MLP neurons of a small language model. Each row is named by its layer, matrix (down: output weights) and neuron, and shows model dimensions 0-255. Each number is 128 + 32 x the weight over its row's rms, rounded and kept within 0 to 255. Numbers have three digits each. A neuron's up and down rows have the sign that makes its largest values positive.
Before each neuron's rows, "fires before" lists the tokens most often just after its 100 highest values on Wikipedia text that the model never trained on.

fires before: "=", " |"
L7.down2:116148098078134153125093144170110135146120053142145122080108129067148146114128132116115138138127094119134091100151130193124144227145088137118121076105130142136165137120189103082103091120097144133137152186116214117091123119064150125159100142075127157127120130198094138145146120118175149146116131121164093173119143107159062161124135118091127111145133121133134086098124097158165161092162163101227114153156142130103133079134132178140090113104104142143134130151078123072088140206140065084162086051123135124161127122155102174136111238118144118144107142154108135083137152077125138088152118175210135101145117148161088107151151097130145166118102235111153155148165156173076141149091090144102124118116092153108165150145147109134191075071122117119161096126129137123119150058086112

fires before: " |", " (", ","
L4.down478:085125067124160083152146092154157158149148153170144154125148113134125136119096089142093153151057176202114119107091141114209139114151145038135120145090161138139146177111149146142179123135161182182137175125162145149113137144179145085141114151134113125157162082129160134100145111146164103117096073130097045105134122098133142129129169083135105109164076099191143100155106107119159120100121146154121159114131141155082094103127107118141156089115108189109200070112163089155093169133099163094105079142229112086113102147115157163096125110144128101194169178196108166129073061143157127120127160128146114125160152118149140095136140147099099172131166130092176074152105169191123129154079172123147126074143111118118169168163141129065127096145155136055153086123119144131121144093044092

fires before: "|"
L5.down139:135143150110107149128182154131123124145083101167155183098084176085197066114101114118102123122198177152128147161128124147154126144131161187121104151104159170113087175101105099096112086169167131135122157154111224155085099149119103098093112163143111092131139152113189114094137131068147160104138119148153211115102185179134087140118028116125164105160162133112153165147132092157115197146153133100092136164196120099203105205134144163066151145107157090131156178139135111116146147079091137101149130106114197078136107090086181124110123159137139106107111100164185132122155136091112073150113165117119138123209129135215157171165090128109162147134142160126152096138082185169132152149120133112114124093177107152103088104114125161172186132110119115145144100134124132129187132107143097

fires before: "\n", " |", ".", " C", " 5", " 1"
L7.down459:156102078131183121160068113116138096089093090092084175143105134123191141185099181140070168106137154102125129156131132073131102142096125148115169117120149076143177102136096133094098134131140173103108098137132107112069124109111144183084139100093038122128112161153139101088120121092130125129071107125121153141128191149129142176105159108153121145146151061076135123195141189142174114174160121129199215084125085133052114100126138107062181131193125175155086085135144113119130099127132114172168176125136122147118125107083138152134127154132157124177202160088103080106146158114051070117145153112167121185137226098117117130131115137152133121144140108128139174112131095152114113137114087074130110110114141147146092146092147139076116127078172132074147147098095167105190094119152076

fires before: "\n", "  ", " 1", " |", " +", " −"
L7.down500:132103143127123111196124089113133113118077149076071132106122160104132149206152173105168147151180157196099121173074109126135176097119128124106050111108101156153127169134205079136089159122109102155184141128179099139049118133105154085125137152118102163086111177102118088122084148119114104131107126150137135153121091184139133145065159089131072082147165085148091160163114155136134125091139126140142213111166058080151120144187127080105133217114155147119177086120134183134120081166080134117175114100146113095148121165126110158113100151115150108145143148122098085122098146110122121099114116121189152085216119109141092097186083164100154158126139112104161131099172120156169125177121125148127103121111110174105107051112130148075163110038183141159141173151122093132133129144131123

fires before: "|", "\n", "  "
L3.down131:119092095123167146161132115137108120138175080097109130127139146162153117121216140098158117134168161129125070087089205101121102093171096177100125107139149122150138128128186079123117144198127087073146057082115172120127158142196168130127099131077100094155142134136131122147138112138101222133160155102112122152155146102149103135100097112107085105140187133083132109105091207151112095121172114097159123162158107118131099103088162109129092139127133094114171156152158104131060096101106164150197082082102084088078131139132104114118123156166111170108091147168057142161119106142126124085159095175140157076146106097178079160143096160093124177138186137175127124181125162100188163112118119120101149091089176148097120083132150140147158109111120129208099116192060140120163145117048142

fires before: ",", ".", "\n", " Jersey", "\n\n", ";"
L7.down538:167113100136164183141142110183144123098079108115084139101066111146123168113136131128146147106167074138111071145126098142114167093155099060115151110077112117160146070129149092151138196154116110079136118120090088143132155116162121082088152102189080113108191178124079100134113146140080093156101074111164110146096089072129192081181208113132096058143131103135120106144164180179116138145050164130116065127144170171092133096075122146129125133073133131135105094079103111138102127122165165139125115150158109186171153127135128121195196145141175121137133097148169165126124175115096148080096147150103142102149134137137124141133105084066187171115115068153147125117111201154168083159091136055132123105096128121154137085102109095171080121132099081153125134149096087187126116117169154

fires before: "-"
L9.down341:095101146151189109088154118101125093152139139138106149138112125111183120116112152138128192136107125149082113076116131065165131181113072082184110062113127140169152103168175175107125089171140179087096132149075143141092120140138106123108154116102155080096113060169065097117085079130049170119191111152113087096157108111118119086147123134090143099148144130179124150100150165109075147086097148156099124133079102131164128093136106171087126144182077079097130117180130136078156144065164142158152074137165119150099147170153108144103110093058102095127094148117085127135187153050084114144163088124140132107122123059104106105130206091176164159155166172148108156105088163141089136115118167121182146162095101125160151104109152131129133084161128187084158100096134082124101091165092092

fires before: "="
L4.down353:128145105131161092139076143152162108083157178115116105163153136148170170108167110198162095147132144110147135102090106132111180111105149107155099078076200163130138104092107151086135151161143123150093139109104101163170146091210145135121183140144185179108146145143126121117075167108100137126132129139178103172113111115098157088121151076135129099145126137145097200118113112052111115124122149133059120120143139188148138108165139098127148092116162129106145158082129125149158106161154138127138088171060123134137094146141137111119118096112150107170090099213088126180113141156074139107085131128146081137137193192081094105079120104067130189100141104105142205196141092168146203150149102103101153103098130105151161151126158081136152065130152091182123155165178164108086073048081133

fires before: "|", " .", "\n", " 2", " 1", " |"
L5.down542:113144117123141086137104178143122122069140080105076140171129192107143148151096147075160163164165127101122167087075115151119126196116087142114126167116109140173117080105128089217043147164130094112141214072135118120168083142147127166074125095094111151106101130147135139093136123167138164146091207189165165148120081092174128140127136121164098122197105134134042097118080117156083102121177124161152110103204106083137073076120113112095142092183148190122101147094181116157099080192155131111134154102131154094147172112117125119114133143158108135158173152152101158115131104057143143083084110115178105166137136124147122107086175123107109144102096103094141155099111134081127094101070113107117145109110099050144135126135175112105162083085169132111110149169114080119130081130133129

fires before: "|", " a", " an", " born", " the"
L3.down210:085125103150115131130129170151043178112077152136102138117099204165108141120119163148116132085108086115075150142105170183143164126193098124110122097154139131120163142144137131085059122120153132170133111053140123090122082173165108130141116060138168130119125159157107191114081129120113163173142141097120089187108151101188139150075079129110124131156121157133124110126135082144121071164092096097130156205161159137110124122068110171114113146132111092080109153063110102097142151148094103092086147121138120101105092149129145159146179097084136153074133138089151138142074125130146075105164143146145141161125163086112134149110104090195153053172111111144064119109201093132173173122066143137109145128084113166100103133117103128116110116128163153255113079100121110084169107126113201

fires before: "\n", " 1", "\n\n", " |", " 0"
L7.down151:139112111115104091154135072149150089133100111121082092159190178133099174176133147100164163071117141118119068157140116075138099096118142143113155103136161153138151114086168144165142202109142145106158098092106124097172183156206082121084168173071122150139090120161060087093160089112121096085129114181178094111115115173132167113153142179147085121160099162092147167160104154133124096097177074108126114121141153146123160134128102139067116154123138148169114115130084128137101158159073103089126110119172212119148043134102179180126067147129096111076087132115111129141135124133165110086111098156159112140117164142145168132115130142144124116071126146127191143160184162150109115139172104181138117211121131167120126137147133054045117094106190192179122152138156121106084161094148113

fires before: ","
L9.down298:097086121114134139180164085112084111090144103136096117062103171108162108111073146145113117135068137155145122135122126080133148128109141130138117065114119092113123089090123116137111133108193113190144050100149100128128146155070101142112061098151155148144135105141113079122134147137157146109219117105109145123138079035090188152086084115069124133164133137137134120171183131090131120157095161157086148187087124132180147130186168144099131114120151096103069106132180171196145142180125144105116118102178108138161100117105115149081130087159153111183110133120117196128143116104117160090117160107166156111114126100196130144125155119117132159081126072177107109114163151144165147186157104120112112063176057133091110159116224153114141130103107094118142062128156093043089110105092150

fires before: " a", " an", " the", " is"
L7.down343:140095077143104130157221135131131188124121197151143136136132152129097108036121171122141143122127137128131085149107154103095138171133156148160140116141117095128129110109154096099099176141132150159155160127101112185120132093154114139127071120115127132090104113087113102162120031133094134140162150118172114127078111105118065111151079141151112186119179087101134150099129125137181133136193087079125127085104131143163126084146161179144110058155174158099134147140113108144094179143105123120076188139181053105149091107089139168140097116135068122138126096168135160078171146086077081127168146144174172094135191129153119167134169173140139163174098121177123145141134108200096121149156146159078095036109102087156070152097133146115113139130086152170050107138123138088094069112101167

fires before: "\n", "  ", "\n\n", " 2"
L7.down100:127113078157101182141113119152169123138108041090063116149191223137098105142146201126114114076125105130129120151139098114166111104148084112077113091135130125158150084163145108152132136095167073131173163145123185194092191114161159132157114156099104118172092137114090138116154110158105122092104152159115126104154152140194161124128148059069095111142173103169106095134073104159113101152094118098138162113124150172117142107133163204058116139134114081083162083123081093114140172095130146093165107081156087143152121131138155153164143120112167101063122096076096159092157104058134151147120095179122108158136095105068126090140117103118078125114127118119119156174091154086119182209121143141159182102090127130112162172130142112122176073117090121143117080160102162144149074113096178

fires before: "-"
L9.down494:158113131119138165105135100166090086123128054167116118169082105148156106131179134175113092152124156174080203074169118114135077096161091128152140116126129121187138170199116150104129143052115125113066255153166174160100099120170123102132113159151134158159136115129172095156155172082144088131114106134157107097161102109180103123115137117161141093196112151177078145128147158127176158146075078111188152148135087164109132163105147123176099138106131120137087149139111122146113118165193095078087114100151151130163113151125053098144081157079194145124147122147151114122115076129108105127146152122161165098128135118099147129126154111155123101151149182137182135120054169110118154129128079196093145145087077111118087158155153152072108159176146159114126135112127103138147056097107085

fires before: "-", " -", " Party", " that", "|", " |"
L5.down220:127130151166097085186151135158108140157080145137114139045098120118103107085137088153163139121117151208108114179082122167128170171121150108190133182149196159077142140108115034157133117147094115126154122156105121117137109116078130138084103118170042143095054083114124201118127091132114098072076096109101106178137110184160132059112124159159151158176111133122070157124110144167094156226095102121098129092089113119171117182128141127147103126159140090167190144159112143137154176121137103177171104158185125138102197101141122160124115120116099122156095123133171123128206161192153119147120133114090164142102102072177145124124136156127148150144091148103126119089137190107154107086164118065157112114089167127115097139073176089122111160121144177154131150146131165122126155144146128

fires before: "\n", "-", ".", " |", "  "
L7.down286:116175172140138137108121094115123138099082121161066080127094143141179148098108115156169138157099131106095190125090106050135147116112137133165076155110099121066061163158148164081093062151131146137141112153135127142163142067066101092109091134134130116152118128114143136127139189108105108101140107193179082154115113150134080112125111136102120115134136134109157085096182127130172148120066067134116155124091137170118110159102143173192162098105138109115103124160167095132167136123140142153087097116176108173116130163172098102079140106089133129136200098149145160168123144115212142123106137150083118053117109125160099107140167107118097134097138138081076148136118137105148103135144209124144142158146178182071126155112108112072141151104192168146118165200140150144024190215135168

fires before: " |", " .", "\n", " a"
L7.down493:078088189066166120109181110112192145168150143111084146119123158125101118174122104203097122116074148143140111138137113149120067124089094126139148144124103113156137134108116116126137137188136131103186119102162084122092163153135155124059146112135147100069118124109088115142176082201118187167108087123176078146114107152132156138128120178119145084145201148148098180101096196134177121117169184117136150097146087117041114129082075072125057123056165036103128149131119073154128123109105141106153090114125167144169118150121146071089144126154148180149129112078153105127118095171144094150133154118163126096162080123134109092136102143116159119069150093195138105112165097151127119087135135136137122131074194124140125138076118103130122189113098145107102174151185157168064109128117084

fires before: "\n\n", " The", " In", " He", "\"", " It"
L3.down225:106147159101118165116106146133139125127162129098192145099084134133131118166147119181115104165102198135045115087085152112142133163130131165166175115118184197056136086089151129136117196143144136109118108160135135139113174124101091156166093104109141170167159153052130104143151173137080175177112130186071169121174129111127101172158071113107134124160181147148099102076015130189135110116127152175135165117204102116134153179161086108183098117109166093106132175116124148123076160162099184082149174094115097141133114152085134130109173173146131132096167129130092152085121067100186109168093152164141179148114117157146139163098126158103105113132151184175085130129073131119122117124102139129113131122157120154165141101098114160049193086078100100099121156108119112118115136150094133

fires before: ",", ".", " and", ";", "\n"
L5.down256:118189193159088116148150100156144114085126123137064141087120116162126160147123110107171136122169113092131147087193182148050171155179085143127146165158058150099123093141132072175139177122145154095163096175093114118127126174171123063142142131154121117162117129165090081128126140197178180202131185126111180149142157121092114138186146166125152072163116184119155147091152109155128139110119095164115144134138124127144158117159164173070108102148137154122174116151139148143097127128109114119134213124085132138177157125159124110109067090125128136158062107145094111170141136133138158131090102152086089169151101124164190173193143059153166119149158095125175062149101163075159141190141175112157110147106155092128107129138131109103131161113117135104119104182187111170090122155181193

fires before: "-", " Candidate", " of", "  ", "d", "\n"
L7.down289:172178102117169140152117043108129139110091132187134107081140133189103092120190126160151089059102086160117128050051173098159124077159167158155104167159148181105110121185167100105077152127148137156126056144111123093121160182062127129101107094084154148105133135053157161095119138143178166131175149184150168143086143145172116092124134126130105125137145103120173142106126195136121104168113147096126108064119080144156093103151140121177177147134100080136127178125138117158090131164122110136121095212156108156115118129112113159106152116122101141067096093115115153144179137166159168140119167143173076103214098113170159121133133150083151206167131147118094095091072116116076144100133132129119111110137138124146103152168163176114105194158103104173117116136120153140075160151141133

fires before: "\n", "-", "|", " 0", " 1", " 2"
L4.down45:125123159155144160079141128163080162115129134217165155087217087123107114179075100208142085145116139080087115215099143091165144175101072124129131140159126180097079109114115132118104138051162154157162113145167112124178153109125187170112082170172065123120128094106140119118156118103122135091150185141126089144089184086131114133100145130148166129134121128109116110163158131139106140106110076181179123109136120152099166255157123160195166132198120139101105113121140067120148120116183166091106128155136141186137154097165120167123100132109095120119142123111119136116156114167121146187089136057121085134134138145122171109126147094095127104086108119138099140097108151097131116087116115109150144135132099094135170145097156078126081162088128160145102192111089149047096119133084167

fires before: "-", "\n", "ub", "S"
L7.down215:140082148098151135173089145148074094167209104133137129132153105121136132151157126154158107112066139109118111146168166162156161156144102155152208109079080139086123130171163116166114093094092155122112163120152159201125091177122178082149111138160175122136179093107072122146137110136164104118150109122104109156145129151097170056163109136113119125088138160110109126163063093106136124132171160170113119105155133081123158106100201132164089089172047159152137124184123138103172127132164098139116096103168193110157133183123171171138183123140148075107179096184150142126064120115109110096164083184090117111090138104081096130122133069127164107132094153067012152107114113123137150105104092126154153150113136167151108127063178103107143067106153165117156084161111132156121086101116138

fires before: "=", ".", "\n", ",", " and", "\n\n"
L9.down387:150168138160147111161168078168144101122092155140097137047088175162150079117139140119164156072125150084135092103161161140135135183130094126131107134128146151157099075080150139153156178110124104098122074155130162046143097142129171154175133143096138139133065157105146124115111171127122119149117070106156144124163118151145080141179101162104113118188163107149181152137115200139186158106078159141149193155140131127148107089180159117080105149111064090056163134116128107096159139084058116178143175099099149169157158127134128092160123130078163140097115145146139134162177094148161157167099107150150152163148062083186146153129113115143185115148116167113161143134195078138173189132145179137063103132107087124195100063078117111079119155149114093182128131147106137101079146104097121

fires before: ".", " by", ",", " in", " to", " for"
L7.down219:157119126177157141118114085158149136068108138105108104153155119133058104159120136167154203130191096122195146107105146041133171065139099115144155162158070168132114086159098107130138174128140205071096104129128151159122114109131095121091146171103111103119118169110113093039102110124196180118176118142165151091080186130120173094172159074097116075158099108147126122099116148189115080142079187105127083088097143148138156074154107149108089127116075077119099118125177105171158128122212127166166098059131131130149146152169112180133157114132149169109121134128128147093108120167138136144106148101118184110141099101132159084157148071162116160118171069163167074143136091138108133100108123104126157140128121149159149164172151122122074123126186114097103133128106197157064126118095116

fires before: "\n\n", " He", " The", " In", " His"
L4.down641:148136131123089179113118113097149176077192157142163115123154115163110146152179235151140110165076126043120149109086114100165097126090096166147190138127131120152148104099136185186173140097124161139118107107127137070099094126186058145105098091193108132130162170125140104118154107149162144167127134179196125141111089113156157141162090133182093123091150108089091158193046147081179120150116172052078135114158115117114145031146121110125130102147162081139086174125165139109086062149145175103130105101101163120129116184131120083105137161175092142135107200123120074115121116057080120140095125180172096158129110106086137155134101105154160139160170115150096175131156079160111126167077132146122122124117119134130105144084114118166158134136136090139129157131139148087144153105104147

fires before: " Party", "-", "\n", " No", "."
L5.down405:143108115127146161120082177168139153120141135170121155070141091105146082130109156103160107128100113117091133129142183160163145091113124153140198105090087109127085150203102088126107141137170152156097203135134137144180095096070135102103088118199126171066090119106060170155159195134132081128096174120092121132138162145238078094135151110122155161122142099131064074133141170137141120111138100135121179119221147160152076101165144119103092120121167119086139129147089195086145145136121118157107103121137104120130169125176096131064143158098120129126191127107142083107102092094137134077112141087162098087110103098085122110109145138135145121124080151150081117098117102097074182187115101150201098103118099159175098141126136093129093194129145133116157080085078158128088093082129155

fires before: "=", "In", "The", "-", "He"
L3.down653:174083105173091111124134149132127120125130166161111150117179138103126118168130153197151190105128179094142108140174127075102120157116080128203094144155119141092135160138107151144095173139144149063110134137087111129099129077092148141119149111115156111180120186139144105167137117134121129163129124157172069115214114156181122142142163113063148159156135100112110105123119171093194132135106135181113131106109097113110139147123116158126128164153081120107167131108130073143100107109048113037140129132104116176127069166122123084082097171141129135109101159159120123098100059152123190075137091137118189081084103099110154063114169101160065163135174154116157131118116188073121145133151080123116098164106126105138072087099140116108146126119159191073110191126092098079183136179216150

fires before: ",", " |", ")", " (", "\n"
L7.down606:141142115150104179121158140112120129112147122130174206123131089106208176095142126130155201117084135041057137125093112129134152184102079123126183166121159064136168161133103146119159127162155129091130150164097114132113076156150133112182138134127137148134106076114106105044143158141109126108104089110084190192125133056144133103078136112111128085139135147134138080126131098228133121127157103134091079123092121144167141138146132137060120129091196110116216096156185093128121130119103176141125147154127151108159151119150103171070105146100167095136164121147150193134139186095096192108098119116144175142205126132114125101109116146170091108106153125097173124171112126144143134138115145154164082163155143115138150145109113134102070079061113086131119055146165074114181096153142154

fires before: " |", ":", " (", " season", ",", "."
L3.down671:119108168075138170133101140096152102053084172138166134129154158101137105143195115112106111147135117080142085119134144138067120127148139070081150128113088155155062170132176086159135137238147155136143173164129130123063063165120114099175114101179089144098114138069155119106122097091165104119100136141098136137094107096146149138161170107095081128146142123159109136099103149139113104114148093103108130109139147127179143205176164167169126119076192079119084141143106174135128087124121115139100113104192128148115187099142139115128131071118152108082152140136053153133126136111127106106099090167120130136128198125116150118140098117131150104205076135131092181141159202125138179095119149132097149144234147118084167177162169172097120108105135113164103082176107100117132060115104180

fires before: " |", "\n", " is", "\n\n"
L3.down425:095141180074160178128136130135121135114137122129128179126125147109092112147142097185118159132157101126199117168070148139121145166136111110144130136179108160148148105159079138080065171134154124121133116107195119131114137076075129127097153136105198162123075159137135211101144093171148086130115122142144107174109100143154147092142171091191100086184157087144134096133121151189180160128066051115101131121098174200119153074116162116125138089145089166131143102117103162135139142110162126057145179163134174184147152136098085131121113174166139109104170183106117138119119116107133109149090139081114118115154135132108144141133195133160111128080166169118151144186170179145140084105061135109108136103110113135130119108076090129165114076123198139130107162149112081152242141133127220

fires before: "="
L5.down650:119164135128140138134115126103157169173102153134106118174176107149104131166101167079126165130154122124135118128128076105139181120138121125106079112099150128088166093134175169130157071167156178086069143125140114103140106146127150090138105159143152128167100141170092077096096144144182193146144072131191136101147096133102128076189139115152067166129114090124115107127101108080133131083140163120164145140128107096134163116193133121093152063101089129116081129069144175113138132191147113091089162093107097102132103154129163114156068116101176139242088085153088102146170116123093165136117141113133081180064174188133031155157122125184113091099159140125139131176135139132155143086167056089112158131146137119129130130105134128168202152136108205097144126161102093159058115124153067

fires before: "-"
L9.down63:072185097122150172129159129137179110115176140160106200183090109104172086151132106170139136091111104118130125145177061098090133143132116157125103147112105116121068171112096146092138156125080112085105135158118071164106153136126108102141110169160190131110081152170130116097122108142110132078085127151108153098128128097173160218139165162158135072159076124171172118206176134112074153120104153166125096133127163116097103147071151145208098161156121126098125118112131106143125161133131138123164117124167093143103143089104061115084132114158146204142156122073094131150141099092106143119133082166179138127111163099105100153169212072159178182117125137118147145146137132186203118118105143127182152103128122027142061111128118087128093124137094145088149108141122135170130052120171115

fires before: "-"
L7.down465:100075059179141172209144137138125101092159063086127124182118095103160144156098115090130121153129126093142139143099145142164156126177142117171096136127090180083083098085092100132093114063052125085161253140146123140149174154159139122119116154144110124117200076091166133123110141169106105171099149142126089133121074101148140137162138139127147141134135107113095077112135148101132103082055095142180126108145100129127134138130171093147116119201102125174156140131122167110156175085120119106139123142139136145107083121134107131107132146170113105191125123090145196186119126131088095070176151176133111152035177130089069095147161122150161161120066141152111161081094147136144099109083125133145175102132126104158096104148061115135153137168043140076101081133143148150166100111129146

fires before: ")", " |", ".", "\n"
L4.down149:125171105085158140168145151139116106158099039162070112115103103096157078189131102117086121158126124149095101151103116082132125070105154178102135094173103123121149134178137054090144134103102139104130186138142142150152110114072099160190165130093123154103098105089107077091138174166141070139085152110147154138074155101099088122153127113122178194138132160082169109133089123206115190172126096077176097119096138127103140144059119141094084175154066133150150144176141102164136143084123168086141123164137154123166152134198045163130136090128133089092150151145112191162156125144176165147037134173109147093128141107087132112143129128142149110152093130114122140135141185129101150060111110095130127163140102162119124121126131114076152181096162120082142109130180132086174137138212142

fires before: "|", "-"
L5.down141:149100170154175101103173152117116106199156191113130133183131118135122131151171133095107152140121182102142120130143128149150123135208123103176140091088206129145106084148145166124114100112058125112062183101157139109143135134175162150204198117098162084137195089116074119114122134103137113094119107140086195114155138132144137163108119106142194124160108140125155132106121187102127146105154164118114194176123127156111178121114124134129112132127171128063112074121086135128154149099115154109150138132186127107126202133149129119112181094108122086077073111091123182072122087147107175115171101092106126126069155111103150084092108068141123135082101136175111150076155135125088170136117134162109152144105212165157121160029134188132082063129128156115179141131145184114166141116132155

fires before: " |", "–", ".", ",", "0"
L7.down119:118111107137107184079070169098137099022134130166134105091093120150154147157151197094140089121115128165117178092126138124110079104148081141137112150118081130150153106136193099151117133073137083100071040160133123137150117092115162114138144063092087097132147121167113158091131069083105142127153117100077097139153154102083145129116111133106095081068146127123193120157117094101115099116095146110100145087089131142157158123115160110141194130108107051096071081163068113173113123145111107145128144147106138142110144106148074142118129175114087105144083167163132180099176149113101185194166060123168159109170121148093137106160087140181129114095133086180109205102151121084102172060103122073067116177168127163140136150144130138109114114122145144117087128177180110144112171109120147

fires before: "-", ":", " |"
L9.down137:121100181113135130063094137146146110149118137164096090163135107110170137148065166222120154101093086142130085105161109141126163188145117080147123144091138109151146116142182179166147142126091182116115000149105114169174147178146148100119146138183078123125155094188115103114117137103102204130120115174138126100094095141153174167116132133105131128159175112184071104151149100142166120118111060125151148123174094176151141114183180112167151178180109174109105144192101167101132090188122143182164066129153166129137155087128152120146121112106126153124087105144131142102153093144128116159118152141134128109099140125113123137171128156174166146084171115150108094120125179130112093122084135111106215099097093100154168131122182165141151127127148098172129119176136132140125119175153095

fires before: "-"
L7.down217:038123148077143124148191141130131109147126053133138108109153095095200153209105144157156163110125150101123167107118132129157132110097148101129149148120094149129111095145140144134180177093085134085115138127132120199101096103146121115061160130176122155171107144168153069193142103116115098129113169109064153130107115078174160148083111131065122139133141151152099140186141148122135130158112144182164142120186165116139134121147069174147176142117144160087131127083148147141165136094125187110139162140129151094105130129166089103107087108058091106173150059073153179146117170078148152095163197089130120180054158124131124116137156066139123113106066101066096141112119097112151168091120105174133167110135106092145096124212119124083068091146119172095172131161099119074120145121106169

fires before: "–", " |", ".", "\n", " ("
L3.down64:081153166120110072083106141135211182128135120116182094155132115143148135103141159197135129149150120150138105102126036071103150122102131122128116185118157164138177155089153128102125109074132137121071205159151131075091128102144091102117138112123095108078146145113160160131160107136176179152125121199098166146133131052172099124125143032078147132129135108104137089051140144117118048116111132148106151106109114108151136165143078134133109154106146139118136149078188166204137141124119167115126114120141148093149184124168155183202107102066170148102144208101108140144124159071123056081081100112117147152149154137186167056132142142178131074070106123058119141109146154143123111136115114116104106106114146115122158116110128163118114171076133149094104087097117136137101168135141158

fires before: "-", "\n", "|"
L4.down228:129134175150172107156120126135111110071111139110128127093129108152117195097155140122122128110082143188065170100090151132179188124153102024205134159119142167155107097130130072105139131011081118078136096147067121134123096107087160119112165078140128167113082079124129075134134075175141191104151128129169132115139144121183118090108107148115105094113132088151123155107144161136088121200134114130123123096113151110119150210116161110141151173156110107111143092170146112093183123122122155129096125147151113137133107116123053113111131107141130100085130142086062129187161149076157159115141121116112116118090089190109131087166141110161109124125123107174126139117155098140149153060177172103149086112156086131100152142104136098099073102132143184139126232085142115186063127134101180

fires before: "\n", "  ", " 0"
L7.down25:171140094158155143193181097169123135182141076125111127170129116160116186184147173160158187107117215119141123170159092088181124114083111135150113183097122081070137095150118126138170148106127131148126112111117087163103165092125103135125106166101056078091122126175094095041130050140091146097088061147118142160175128143146101138107133112094085073183127098119126193160108122156135133150128150101151217039122100105125131162146116112132183179171094151165146101114147086135119125187132169133134141109137150201140119121108132132152151088160158090132164164113083131126197085112069126117087090144112117101172171163113103162121165129162148124090122105142121092130154117137110136148136083084108145117093160122097138135169082125115130163096080159086174194104095115122171156125096143

fires before: "\n", " .", " 1", " 3", " 0", " +"
L5.down13:159149170168136114106112092168139085113101120108077181134115122136111102125123158166101124096105108073108163078150182146096159076133106198077058102123090131118132107180155120167126184138129145166212233168130163177134146107137112082073131144069127146109053130090193114172087152103102095138146090100156119108066123146100115101110109117093149115155145117084095169070168151115153160097128166117167176124121075165109148088143108098153115139165121109030117114157117143176110104193089126118199156141119075130184110153136128157160095114124131149183057174098124160158155090109162151100093117137124081107170101118129138121093181139116161109113122127123154137132158055132099116153180115138121129147135181139140077093151123137076126102104121152137150130192111184116133125153094149

fires before: "=", "|", "~"
L3.down642:127171103102097101159228062125117150146118095167159145097132083133101125137153171087105060123155077135132111171142132134141141210131117130072123101134093108107085093130172096132116163156112175136137183137133199152124152109161162175187147165116139071153118094122093118125085111183137110121097129157132169126151121141161088149119072132072137149168111133129124099085135135145139081132088092167079146175186141130123113124161085153126130077145140055069121165112122169083200105156096119102192121095149117189102159138174124143124087120138128187096130086155123085115178136157141141150143126158105102136177071123129128160144129116124171151160149146114162113177122160213221150031108123098096147127099146160095130133089121144155106157087099132136121219143078118121104117100108140

fires before: " |", "\n", " of", "."
L4.down83:124129114124130129092088123123118145046196113130093104138131126085224127106095146141126167111140159102149139111089171118125134106094131128094163167154054140120131152099167080087123119098140123142115228130116154143040128033108151163132130143120095169103145125160148129081164156104157047112071156030098142124123162145166069151204110133120095108148087112098101132134128115168181125167109084141076176113127120101137071172149124101101135130123129153146086151207189126124104137157117140121087158096063127143127089149104124109196096125122159114126106170103146131146127162154107103157106136126130112133162166141120112123086109124153134152074131095200151202132101106130110157189071073106131176132120085120095131110122103099157075157099173090070156133126162128129110086099143100

fires before: " Party", "  ", " Candidate", "\n", " Chart"
L7.down476:125116109132120156119131122139118131089148110137096139113095145111142118103113129065158119136186096131147119063168103131142141131179147126107147157179164145100081198133092161151133085118094134134112203101107122092079151112101179121041136144136147098148190114187102100121123149096072160121097107096126095154133148182132116080177155144138094117150125143090131152116169142113130119137146048093130182090091156132169042161109151129099142152141170179131081168146152141147097071120119119159100124107104132111126120166154149194113123136085171153035125162152138115139094131149124054098088050135102111173139092109114074151105189139130147100092132109117132148135182185116134130093114176152138151169109156106167136172140123052149094193083086138087133107086073147101067089080044141